Weights of a small transformer language model.
Architecture: RMSNorm before each block, rotary positions, no biases in attention or MLP, untied embeddings.
Training: a variant of Muon for these matrices, 734M tokens, 11194 steps.
MLP neurons of a small language model. Each row is named by its layer, matrix (gate and up: input weights) and neuron, and shows model dimensions 0-191. Each number is 500 + 40 x the weight over its row's rms, rounded and kept within 0 to 999. Numbers have three digits each. A neuron's up and down rows have the sign that makes its largest values positive.
After each neuron's rows, "fires on" lists the tokens most often at its 100 highest values on Wikipedia text that the model never trained on; "fires in" lists the words (lower case) most often at its 100 highest values on Wikipedia text that the model never trained on.

L6.gate246:551523523497470482511485478519445537519573515513559503476524456531451465507496512450391522496467568535504505465522470462438513540443486492501542550506509470542506444531497428483548460505547508503472486444510518513523458460486508572496511437601470454532522472532528540543539542571519471501506527517529455489533506494443442540481564449524543447524459512479497511526475555499462532520494531429554463476428571458516497494552524461548528432450533476508456515529493524432491508519483454479490466496492520604473494511421477542534548433478503514436560426415456465392513565508506517500
L6.up246:478478553503464433520426461527513512522494525448584547525540508550492490468479572430482459492449499486478485424522568464488491553429514514549536508536529528499499448512431445547546496564505533535519527427456486536474462527479555494518558442485505461546452528541456527491505454519467518413528493518564511489423536484534448500466460461522476480476480465478476358478534468482494529468482481522456511495459561529462466534487625553522502483504406477492536532512449507507488492463460510473498535479496413538519488540450502498474570453537478512450496473447537443449468430530441587521
fires on: " to", " and", " also", " would", " not"
fires in: "to", "and", "also", "would", "not"

L7.gate497:507438511497468510469473549524558518527523546505523521520544470487518472537514510503509428507494494463479503524465535522481495499450496541503500537454535501546483477491482513493547495426508462550554538473631536505500539529526543419582484562478503538498529507471476440558539472497472437541391456520440467487406441457480471558461464449499586468456520492558528478457485465458496516560415451521554470546549447480527439494425480492584497528490500505548473502494538471473539458536512497464519512526483526520606515516497442438494542555518474457450480565492535519532535462490487472503
L7.up497:513466512519495561490492583492449532556502492486544570488489439474464534540459492499441452482523514519525533518436503455480492525546439531462447448532498440504513466568463532454550472507556489514476497527477499451520402496507571549493516551469513481509468516476467459507481515446576469475497462528471508605528457458496460476489522512477447497500443427500415515440488508550455545466541486444509512502456384492481535567526513583511457532455487552544556559533523500511530459459529524469465491473533549547475538424414457523562539479416455440491485514523507461506502510502508504524
fires on: " of", " at", " in", " from", " on"
fires in: "of", "at", "in", "from", "on"

L4.gate269:518486544483467476482564501546508503545567473508564530477447484571475508541506523450504508473526504544499563421448465474474427536477549525575483549552552467487428439542574441477503486530525488493503498423440495489535454555511545550511501441456563489530458479512400523523429475475485484511564591531565488499473504488479486527542523529486530418455450448474501501461509518498461454452505533465513471395544485479488587542463613530455499529505500503477467528494540456498530456477501439456459566461406478563526508448410555494486486527515490462398531454466473582500479549523475523484
L4.up269:502502467593487487480507494460506400468469513444548503467484447538467458524519465511457454461531564583538521521519523393452492484489521508530463521519488488519410442546480528511488507520477472503507452506521510468484461494502463547461466447487504490578480535524470469504555503526466444554523540524508426428526515557551525436550466470513476467489459461526506469427523517497481495482515537448498494474575524504568557496540510563526542489523506469511470518460464536473512475488481475446447520520435508503500471429440513505465532480500610408420540493566474531524492431491389490486
fires on: " to", "'s", " I", "I", "'t", " not"
fires in: "to", "i", "s", "t", "not"

L4.gate18:525521462571550420507524492486519507518443504513537537529453525562461542543510511507489461494479487528460470498568490495539513487490478516573503593454524460497470479471519480469587464574456545515575536425494484553450473526533499469534456465416510493500505552542465508497477494519492426468535525508534498475429523487469500459491448555519496471526452505466463507454499524541511576495457475484422495447531503504552495450518481539563576475482530458527451565447477462506419533475444463441470518459544493511517518568403442568455523464520516452479475538552454525433546508569503567495
L4.up18:500499464510578483493491505436499519439455501503495518558517447484544562521457528471498441532430538513481510488469481478522498525484522513479503549469574535531518538441529405447515499534485577546554562479521492502475504517609558451528489455432550446501429536455522466483475398502516450492553552489562510471463508461418483456539487481486489500484436477451438559416499550485479544518487485452516447454569570524525565466503518442498518453470546520493428530530475448488504518479442481494504469546455556542549483531464440482578514466481466413511519516445514518388559538519481509555
fires on: " not", " to", "'t", " also", " can"
fires in: "not", "to", "t", "also", "can"

L3.gate363:492530537527506476448484506455459468540502479538595412459543544525476544457467526392540487554527492551504490542526613548496510551503520543484475449492515463502543499536498536459433483553411462513469582503476591472487501514543579521495432444426550542483452581473515524560453523618436503554424580532516436490517512493500476513482450501550474454477475483522497485500510514514439476533520534469481542447486498453475479514522576513511563524465534489475527516482523505506440502455593460499493536503471537541505464456498494481592470473493441493536532485505502530490425486497438469489
L3.up363:473529490519473556492517392543502534520487512530528529537578475502505533573493457507508499468461485613564522459500483543434472490524552469454453445491514555544465507502495439391450452504523521479550541547496558530400555549465513498508500511507577453492521503444497478524493492525501461503508528501526390490510429524452398481505518510575436533522462442472456446512473544547556582559503546455479573457531504513514491453525474539524519469485493533498457447444438506536470539533540486475523460531499574557519483484471469541544479437588488522503511469551507523476488493527544469515
fires on: " not", " no", " to", "'t", " Species"
fires in: "not", "no", "to", "t", "species"

L10.gate164:464465516457497475538462536504545488507485501463488418496526571510503553522546491516509545477447491573502471498446518498513420498442555468515456554517509461516414442487567534558527474513515540512529477548499460528517551558507481501485494541452488493436546479529486489510542433494520492516483447497584491511484499546500472489532448506505597461504488521553507497444523507517444470456537472467497482457501536561510554457445546464518459534576551479492504528483584486483591413426444414530525526483414515506523465545523497488454615498518495446434542412500533556425550465493564493547
L10.up164:502528483458510477434495454418453467453521533383471558472482556467493581579513443503547479469588488457474548537551460474455454568465544501457482496498534481543533471575476469501381494525557448529489524494549500478514499464544453462506474505540528516499472464539467533514432490504533551495542535553547495517492532504516459512535531547532440498515485608541499565470488544476450487487448522489478507463469461528470508460443508531490525524531522554512486462514486470520494505537441501463478493579484598530529434524492511455476538434566465526457503535496537530479513511539518478518
fires on: " has", " to", " have", " had", " would", " not"
fires in: "has", "to", "have", "had", "would", "not"

L7.gate155:474461495484475512470482548496445519496486533531573481514476516589575434442512523516494526475466542491478489435524472515501471400486533465425544497465469492447426478469533552440481431548579499518561441481570511442489457550513603446518515457494406467586567520489508477452472431481513536492491504438458602398555527492481575472449510466399490495472493503515536468508496455484499500541496475488501424516471538541510522515509505535565538509510450537480529499540515440490512474453562548496552464523505485533481477452567494451490526464490492469456537493436438510486511552498476502531
L7.up155:509517493521420433526496472505560459480506513525556501460540475511531583441450492480509490452480481506524554525482554488498512541487488475469456509480537479526446411533506486553556449531472541534432450487477534515470509476483537503564433488540481499432553545486414465466500451503519545485502504492538485537476543448512469555536451443590545429536613447534519528509536517494509504529477456547523500520488533486500414518536475475505528524501484519521517577548434518475479558451463479524515438519475534588475483501505413453596523491481465509540521535496495526547491547460538523524
fires on: " to", " than", " from", " as", " in", " for"
fires in: "to", "than", "from", "as", "in", "for"

L6.gate451:564571580488482514563429501537558530514552550512498506456480511524512526421503526506514493490479527469488461500507506486502485474450485510464548483534483563550567507472514462546521516514507442510554480505502434516486471485494492473545506478491538423446469486515483459504484476494534518440474444496544589484462498441473497552553578449468484520526509518480493535505567445503508499447510569420517551569521459432439546525521502490551465496528573592565458439547493472427501458481486479567509426483498522551399463549477504502553478522545535488557470479475559463540463545542524586494
L6.up451:500529524467447501452502525528358466556502585516554533496458498466512500524528496492564558493517532495475462467541489482561534530515433513456474489512486546475548475531590447527509621497531394529489465516567511536468503545487489527465516533502483552500506561502455472509434445497447483433462505487516500550450489522482454549543473514571396467562599455503544509526475457463505505529482474434510506457500510478535496497553537456483496448518462574534480463514475470476446519500581563503459560580538506500579437472560441506443519548439534519494471473505493512526533511528516483489
fires on: " of", " between", " within", " after", " during", "Education"
fires in: "of", "between", "after", "during", "within", "education"

L2.gate595:458480497484488487487552522528473513476494527399508549492515476467544542599497461538501476509538490530504453494509471498574434515471443471465500554466466534501566513491516563481562486531465550548425436513476538515454511522451561464503487454498528525533506538494471455449508451562567505525517519526504468434472450488581478478523534437404456580589445511518474535507481472509573532562518446516461530470564458477447459504507503521628516535467464501487527503499489448394480518539517478496451436463573465503483546572534489501507545534418485505509510537507480505521489584472514573480
L2.up595:516504455525503458516440534460505416509433560562456455385519500495539590533474524544497498515540557490512548488474532446516523516534545496590492511517464497517460459450478463528440533493508563555478453446470497462447504509553484435429514499447473564491545448546484500534507466491489547557499520513423519513537456460548522558423529506553491541488549535491534515521531399520488468470482503582519459441491526488505504519509521470509453529516499533438555442473514488512487558454439559508595498532513491472542467568529545472474524526465501487437554478506483497536522466533487478463
fires on: " of", " period", " century", " time", " years", "ures"
fires in: "of", "period", "century", "time", "years", "for"

L2.gate682:537498554486432459531545474469495485461493441457467547561507421419553457541507584522532470459507542483566499522453480479488568467467531476549565484466450500464433443539511508563559500534546543498456541537495441501481474521498514525468523586502473448486543504440527477479489444455486504529521505609518487540484563489489478588504476573475523506502473518495456544477457514459531533514532473429536481539539409512568504485492425534518544516542466536492488461461495458455411536540511491533467440486506552494514528550431516490547462490471488505490461503499463510496526489433507508473
L2.up682:522498490508473485475479484556543510452565495516523526548440515501491540454554583556479454451485560518494572467516544516555464464451514496487536519546565497425475423484424467486517510473463509494545547523506524594464440502543493551425546420502552511488454486446436504521463486507508558495500482504528565523484537489499526583406435505518529517542532503474538560507481521468443453507410473487531515546531508516496460487438532530503598517533456527431510516500433521468447408456513487485459480483561475507540531478493571536506509461492434474550522391543452499548508489520584481564
fires on: " South", " North", " East", " West"
fires in: "south", "north", "east", "west"

L4.gate287:467511467515531523499484541496496526522481496455563406531440549550532383509490467453565456464548496451527494435519436587498497481472478423554535526500533464503524529468560498519486511476470468511506563499475482557542511564475519515508558543450577418469543542475507514513410522473478446469472514496525450493496546536501540474436504500442437521500529587464469492458559424530562480549547515510667473515502500495501482475410518466496528454511526489518504518502544479478479491469522437546526582539489513474511531539555487492517453512518502549504506514439466414472432575526503532506
L4.up287:520536597454451466480507473493538488517446502563518517515530523461481477584527457463514479425457496501522493441430546529454495492497546496505465489508534448552496542518580535529570464512470489434475487532524546531538509441499440493544544507546433583503537516563456538516475520457536479499497528521527508510549454531580439527478440504519589494524478437509524405510486486570527407559509498501499545486432491541459451460476578560536551538509519492490507507500457540506501479508523524450521461485502471566510549550439531545510507486553455560477514474497476452498490505578457475496
fires on: " of", " while", " number", " all", " whereas"
fires in: "of", "while", "number", "all", "whereas"

L6.gate145:520481506492542477461492426474490547539484538483467582444535525524521560456511569458445461439450500515535483529500526512463542567454525512446497551461487519508568470481509534531588499521442499536530498417445531476561446483587536476517459530495425571551470521519540491570461568471432545488415520437462517527517470406520484455504475467501485508486535508446526485536532509528585454484578482506545442485465476501498397525423531545473488521453441515511509481485480483531537587448416569485484470539485500545514434471505518464486445535530479530520497487518447473605511505507531471488
L6.up145:480471527544587482601476518407509499551482538547546509427547472475494527530516480478379439448457491523477459462473537476419540478536411449541491504503542519524505519459535560495514434522532525470545463522500461419491456509535545464482499481400510518491480573543481445474483514480552496493517483458492433536511497485551490546497487511436480496432480535476531445536591571480498546520470464450519491501523510538470495509469544498569480478463474569490562460532494481454509477510480476443463508477408534462523462464436426483506605554620508528500469576500501498499503515481459487490
fires on: " to", " from", " of", " into", " in"
fires in: "to", "from", "of", "into", "in"

L3.gate668:498492513449476525410453421554506456473518596449524512570500558493503475516573501494485508593501467544508484577506526515538470582564556409454452500507541549440425515506512437493469519488512498535487521451534505549503464559525553494520466509474512511504477537428491520476534615484485577569484515501548428481509530530494521529514490458537420535428540507456521470459524545526474483543550481476605442581502511451500587515458503437478535525422518580556506505547532488503523554570511538493468489506571485535488495430509508467519483454436522479505522518462506463449484502478521467511
L3.up668:547507445557477418512476490541549459474540526507519572477492494461441525545519543481558472587516480597543453440499557507536494566470518533470457479539516428550474508482504423607535495503581485506566509551515554494468480501436546488470474505530482477488530547480501432470467410458491521452484497537561552485545510491506508536476493505560525522522477461513435501478542495427512526510523520545524477441484541403520532460522511470461442460430397577532486558570471534536516574553485489595492514521509544508565523525491480545532576388503452464541466495500497517467556495479461534507
fires on: " to", " over"
fires in: "to", "over"

L2.gate208:519516553399508535470443587511504553479548509559515447459571493516524478477424531494444445552501468441432561420492526487507467544494596412551511485527485529568418537446469534500506509556551524545492498447531442506503518515556478503476540470450527495452483568490525431457548547503574476472459505488505575476515481484542490523507464455556521461487519491465490481515548448454536524525497418476446520490519475506448533503468504448494545483428450541457518500557483526544487494560483526498493505530527463490495539536464535486530505461428451492515527476514484463505490462475502466567
L2.up208:537438501452546484552469578509454541517493498533564463554518424477513501495495496475389546486520524448531563430528469544503439454479469528533496508484523509496450563522504484472441456500475537492528479492453516457568419566495533536509486508497497526508547524434536482474452498474498429500527490573449488527527510472451473547472497492447518446520520538482478481496502530523539438532497561521518556462490549537417548482473549541453520453516511523523462613464511539462487477526471544640386472509502495460543532471475524482479529496435505483452501574503561523491542482458553548519
fires on: " and", " around", "ft", " to", " beyond", " At"
fires in: "and", "around", "iftikhar", "to", "under", "beyond"

L10.gate140:453520460532527462497513577455580487515465538460470508463479469521567479460458544481512464455483511497484488508470490472470555494449552509480553502509504461468450471535533491513567537493525448549497458463504443487488431560481564445573366510460534569508440511494467475566514456563565560521514411524470514520538476454538444562529526488451501504529482480535456493499591586503520510429521511415503529552544514543482486483512474539488386491482501430467482511487592496567553517493479469471509463529515489460494498484525467496498537510433480514558539455490469502513504528449458527443
L10.up140:588501536511503533439488518533487526490473492523465562506509422513479501517556463532517439422512499529547506472454494480549488462540559431433456465536525432518536525549481478545513485536495522483562454437488531446462459570533566479492550524576550435517464548504496461447461508469509514484500550540444547475500449518546547545460524493493505480463488526552527493501516506438479544542492481453545449491512448475457525467514525473466493506421524526552523478401531488484505516463529535501453489438456474445543467429382466484543553588596501489454473459476378588497529538529478496530
fires on: " to", " of", " from", " by", " on", " in"
fires in: "to", "of", "from", "by", "on", "in"

L6.gate564:475476557540492502473476514548549455484513500539432523576478489548497517480513557573545527508455527471540476553493552462497479579558514493512505501392448463467504503492436512576569494478560508493507495495490537507546492483424563476555450523494519482532527510529545553441513490508533487506500418477592485462422548497485526525462484486518521578574505541570523516505497557485498552519471526566547542582471547548542514565490424544529483403475496467469507539490510478461511460511529402515446453498451551519523518453587439570521491497545488500488496518532523467439553508555471505472
L6.up564:510454464504498531473490538508511466441503472520520524487523537494523405520549470492513514542504478421497499537490588489465544577505529463454497478445531436485437535518472466534567477495456448509538500426444519485532416537524514523484437485545444503527546463524587531520438505475569440571498506547522427451574466454505547512461523462546467494554545415559510480551504538570531483533496516519498459505482588523506478480493565526518499489524532496491525507558483492423499485430533476486539486485505570527536522487558437497505508518479427452428457574559562507427474449525530505553
fires on: " as", " of", " a", " to"
fires in: "as", "of", "a", "to"

L4.gate516:551489433526420517504544503502549472399594466510478490528497510480478505514510477476548499546457585538459460491534452560482529597471481487501530542496498509506472480533505556544548493531547527468527501450535479509538518530489566514500519479516478577550532527486514564463445448517483549457542489474601527523431488447522580478428492488523554494514536491571568490512472596465530580493491530518506492506494586460500505543527495459496494509438499494413499445485536478557477496551502439485497443496404527543463537488458464550576501492481430436540524542517468477463493529519487523483
L4.up516:574409418495477461459530534506483517409570466585463489485543516513522466552523422512509513487500524448400503550485586464483511568464490460552537497510477465502501481508487524517541517462503506475498536514525410481535498504455581470546470484564501579482588461510542540478504452505515503483520515493474501463522481494554485467453496501578530466486456487480574494569509560559514523473515540475534487528523568490500443510454490509424565502440541427520583466476431475476512476417503452455471444550509568451519512494496483573529493511536563467525495512542481422488519559460501465455
fires on: " and", " of", " on", " in", "ical", "cular"
fires in: "and", "of", "on", "in", "physical"

L6.gate56:459484534557428462465531544519545448473547506449533473504471574463513482575520540462494476539557442532450473527552480524471515467490508539471529506458489488494609460545530498441530573466494516503443463475471475521497471455489478551523482490422483411538472510492488522577540540485545445532500479443507501491477460480533465449538537493554455436533497449508503532492474501486467476563554531412538444520532484492565558478446525504502470452456545497520526547495491464506474417544604552515474441458492550553487543478509494497466533471578521442408496442457576582488498487544521496451
L6.up56:486498419491497463460458453543526498421538416495523503468566526551559516543534441525560513469485603448394417406459497534498475532517547586531525465508471442518537543508461421496505468509512533597435490482528495516480524467459532541430458534463535496527526486491503449468496500503528485541461466561559490456523460477503538509516466499527548479472456448493469490484480420462483477530498492396597497458452487508557516490432465548547484531579495543514444560495488481568442497507486513527469487460449528563521435512470472536435558466533530473454534526534488446515451486463565530514
fires on: " of", " to", " part", " she", " as", "ew"
fires in: "of", "to", "part", "she", "as", "daewoo"

L4.gate37:455494479480540522510497540445448485544460542467625528526386500446510506527462493564495497476460502562485518457485456476429502476489467455476422511490486538487503434515538524433487427530475462504534487485551517464518584521549523595492465507472533490490515491491511477502461558452482594555551500474532484460523505528519500491520533543490516428429404522499451453511520515534550457488467488513551509508488470493534535477492468496506527527456464485547449504492483512470483540450499531510469503416441519541437499479517542467473479458522507577478565554482502523500552345543492493444
L4.up37:502496590584492442600532491495462414517465480446508583526480475500500490495525507473502488497403537548564572480417465532453499473497559593503455538488488435483538496507559522511554462465531515489473503553478528507462562520524518445502544460510479466565518500486516508563477523488502476458446467520473421464496419466474410584472459533475532543491427520489515440469489488552447484563595598474489509541479509502500510461483502467549536532488538469526483471514492516479488516493481433513575515422489496523449506602455508434589442447578529537482520512486525459531400504410538486532
fires on: " It", " it", "It", " of"
fires in: "it", "of"

L6.gate409:519484475519562459461550468487489496480497542533562512484516449506577506398614492452493469511531568455504571473551468477464484450414524501517547565531481438476517606516510503493543477463524557450574523442472486517514451510494506488501516526476472479523505515534515462546584473580451555483509477540561520581463480444544499500433446513465467478463516437453501482505427573466510490525459558494529423472432452536460461503466471551562511490470500488463468543506505500453448510473487507454517498502498550468448573482491494476451476447572484572427480453553490548523560521498429518465
L6.up409:426416493540523465515533558451478535410539554461487484490516547528441561438541528515458439483493439545434505529495449521465505476535519551470521455487449575594422534446534532504542492525496503505555469508496487461535483513501550451521484519454548542440592493555485533546463479490466541407483492423529575526434528521540475461413537539481426438546523503503467492486462550458531505420409505501489530528480529499524514501492489508480505487510527562537526453523511536525439522476460518503514467452500537564526438430490568439535431547464512460479515400474472525504566463475507541470
fires on: " to", " about", " of", " on", " in", " with"
fires in: "to", "about", "of", "on", "in", "with"

L7.gate232:527473482517457442526524569496434494477590517495468461493508504511550484521503549546528505526477505478495441433484515430461474536472493473473532507492489509406473489535527497487529483527494451492522497498506456500534462506500460565467560509494472472450488505583511502499502498486480519514510530492475499520477490577526495478488507503468498560498503492562480423486504468437472489456465500524522451430500534475446467454480473513604510477504531490521475475553568490374465529614468467603488433528507417554485463505521479461456568452520554528595560475499480441535487499558492498466
L7.up232:482484532525493545579495454421471475486504583494463515478501512469494447548558501499582507525480490512485495535502529501435483612500485443492496520545557456530442440499565529481464470533527462474470431451438482571524479499486455514500555524493535503440500533461505489461547512450527488532547474501573509482517489534477537539482483528468511528513512521512481474561487519476453484495496464508531533452553524447458572445598461598456519543484464555468479496496535386446552479475491601489496483508496461526542459512515506494485491474535558474585538496469506457503486431482494554544
fires on: " of", " The", " in", " during"
fires in: "of", "the", "in", "during"

L2.gate35:533494496511475556470547519411483552452531499518450534498506464472515478494507549473490460412489484524521489561479527553485543509525491539518487502518453478440482508537499504505458513528521504488472586436487550500456461458533544547532568491484488458546468510474427503489545532486472502479542441461506549503453533446526452493511481509513474522527460504477558513418539436499560515440551496497540402493457500519528478562584458534587553503465492538482447521511445465414463532457486450484467516532493458467544542502496542501426491564517482493478472546429412443572493546596587489503
L2.up35:530438507539507495503481536380545454449504443505493476479488515477509442478493492472439479515474496510536569444467519462421439542472499462475477505543597500420472451513476504508508477548511519461566490522513492537476462501498512537464510401503542488538463478511588560523488567557464429560522549496521557455565439517483443482521513513549488528583509485483544459442473515595451518546523483501570497493510483444544516486487558576563585481497554539544526458460472489492493514472484529559469544565581492490477452451475584507472479427478482508472443530460493500506449573475540525544
fires on: " South", " south", " North", " east", " north"
fires in: "south", "north", "east", "west"

L6.gate222:467552515548446479505523547414566505532514462535464482500494553568540533511584541532519503472530511518497481433525438441509528478501503419553561441447564546476449440537505414550561433506494429521491497501485523498515480474472473502509467551465561533492487485550509504499510507442522532485487492523514533515461425457501546530492520478501438533461543545545557488517505523528470484547487512509467530486481551454565558570417451490468501438507497421558421480479439553529482476494516437507527479488428496556522447534463407508555475448509557489490462444420482484544390541416518573499
L6.up222:457540508502457543575459515473492501533500477480474440509552518503470469515470462444446442445441545518511497538473459468551607518504460509491509512529458490547516505583538498504523389471517405522464514499499466459582510586493526479542491526507431540501485550501541474498529457466519474487546493528533493515573458465479457489515550550487543435474477514490397537515503613518534472500440456541530422483482546538462515535497511444514454424511463520514512550478541480477457560527488441477507445535437570507437450486505477514554464457413566469491389470546410570474510457541486507541
fires on: " to", " until"
fires in: "to", "until"

L3.gate39:409525537499482530495479508521538481508487518563426500487477570503473493541525446485518428561538571539464509470517459517528460538466517518520519506499495455508479437513461492518541515514520443539469562466536548524548510503504564507542487540499514495498567528448422483544501446575552471559546505578505519497504564472526504520476400552509510511535600491529522521463447526518504531524515537485566477504478454438486427546558589509486505520491434555456491449507519543505429537492490502518480526533510541482525485516548446568478567431496494533422477516488493469483515516563443499514
L3.up39:470491537474510527471516527456583535534484527561550526562497491412509517542510494515491466484511469570543419483450472525609473532400555494514562481553450500477484431506559478576478436448473441503515521471460446495461437497468485462561497513504475552543451503456502426518408465503487505501499531521523537484472454496477421439533475435542445570519513473566441492584460454543529401462488522463493496494493581472547509510513526565523525589476419557436492488465594467497469515550496498497504525532488551521509526499497586466530552522450479479510509501488526535507478532586476488456
fires on: " with", " on", " about", " for"
fires in: "with", "on", "about", "for"

L7.gate414:517604526510471513521579488453458548482500521490447465475563491529586486542474467550506491501487461538506427447453453508494511507503542499495542547548487486479536494590532498580552515483532503562524464441490517472479477513447566507510562488495482489467546524559531485556522449580496538517520495513548461488489434536511509405447498509468512503570502457443451470577510517485461565577539547501562429475555489545461595464577556493514582517517500549562451494522517480497561485533498434467538555481530576540543437486543412435458465468559455467502457508495447521547452453451479581487
L7.up414:441506525473497511565529496530481483548549538476443472475587452568510487520486562581520485510537494467542541457511459405472549450486466501470466545497383495510453458507483529498550491438470473519505464552494442534508497509539367479558494472412479455447536566548593514490493506474457523448478485523501460465514452519467474502502458441553522469459531500533471440487529445496532573470495434548536492500520541478472527561526503600501517442561523485529514496552475530463583512502473486402504515462537478450480459510446436478491549501466524518452500516506464532527427585482522527549
fires on: " not", " were", "á", " to", "'t", " was"
fires in: "not", "were", "t", "to", "ferencváros"

L10.gate243:517558556512459565567508552498493490456558423529517441461419428533544468518477514529527542572490570485532566423424494525496538490481536471503515481543528552480500522570542469527481477539526507452469499485500538475530524524487491397557448501525550540520449506498524534452554488540501492490519557559533469471496543491492459504537541511459464500516484515449486412478480527496485440500533476465514527517476487562440492535547496467561517539541486494555499513520551563582469477473510502510455439493468475436581407492546528569553518390534488527545555545517547541481526473471526500451
L10.up243:385532453516526504467440457480539407512503530550523504501479483412476519414492554473465530520474498494493535463514511426516499508596542516448524461524449466488470550482496487493521437461526438499425496443488443416448418502460514495447505404473495487482504444519486466447471510517529514521485511471505558564504490544475538472537493610492486475485472435528558538479582472498486472518553472540456510538474468465461513436529520487489562482497472426492507569570479503475486542515432495541511588511533491550520473519516482478520486489419523567457517562516533453507515563609478571474
fires on: " the"
fires in: "the"

L2.gate391:459488454516473511518544503547434534559501525537497511450540516502433506507468514468473481531582469540451453467482480552483537482499499469451488492506403506511561459501565585448485507444512475471474594485433578467431514510432429539542535459510574481503495523465547553470465616542500557469461570503390478617495458484507443491516560476481517555495483457521492524498525523544504525447492441495576526478563467469449536550504547527509505483551531454502509569488505532462556488444484474566485483526535505565591480513498411560535450514526503527537483448493542512516493517497537601486
L2.up391:497516448418480498523432593544462532527504615483509518468467518525483530514459504456514459472504536535508482479456570522528537466434555402493462459458463514504493516467563539503508483541556525508457552490531423500537516427468503456489491455528490529522526492472484507482448519565454478459507452510515483455524611487600480501525552467569446586504502485482454502489458529507501605567519449518492541343472512495475501530504468581540524399456548554559527474498504451532490546547502530508514462515469482435467560459495555524463464447446465500507523504523517451556486500494492469476
fires on: " m", " cm", " ft", " years", " of", " km"
fires in: "cm", "ft", "years", "of", "km", "m"

L3.gate624:487432531500494541477591547551509490511476402510524574531543492501490518512506525511535470517530480552545503419453496526408408522473463521547542620541567562463562446431525564458477514496504498578476447437603445509477491412455468449547491483489510466493503511536517465555416504511480614480503502531556482480477497461468470499464506448506432519510523456482500537543476550526572533535467455472531479487476496537483531486565571484543482483433477557485456563481515509508500538489496520517448519538528510460471621472491515518472455505483522492520503492584498524441508554557460475471
L3.up624:452412482484549466475548531384494457514482471500456496486472545461483532477496427523536517507487477505517495434511503545422522544485457470525514514592501599484488458588533456462510489516481476486629484408518500493419464476489538521517484495559522537436438529529523456504480465518496526478550520479467486478494487500471529457520397645500545487464506529515533507525455516543412561495408522406557519550452533490553497497528481436491557470487526531488456538459557484459423503511538450501442537540419461518475509499546544474547532484505545506491542500507494522501478523503480453460
fires on: " about", " of", " on", "″N"
fires in: "about", "of", "on", "n"

L3.gate509:555472530535529510499554492407500517521560495511501503436450526501517529482516443422546451486503490515505560511532518541489524470480540561502478533497515529497574486591436427445485458473473537477561475487466505444474446439475487528491463486443560495484516474495501483416541526497461479489543498551495505440534472447479499495537477508481473474469511508545533533481431544503459464478493531526490537515445515506462571528493461562514550437467477611503469528529487507450531514532524387463544538554503550602536438581519415552416463476532537470438530564503466595540526461534516455501
L3.up509:536456510596579536538565538505510528490486477429503539441542486464458475580432488548466519462559496535518464504499549478425526549452548546561508524417464525556538551542480507408533461513547579460606487570528488482515471508467534470544517515517569470470470489536527533588429429468538502464498548505553427464516433497453511453509439489544496493472521462527499489520568528565509568527462498502511465444571483570514465494498544506523500515487538511492442525521447493558491489459499536535502502455478528473526611510464465478521491500505510517502529461562561499476498513501533532459
fires on: " to", " help", "'t"
fires in: "to", "help", "t"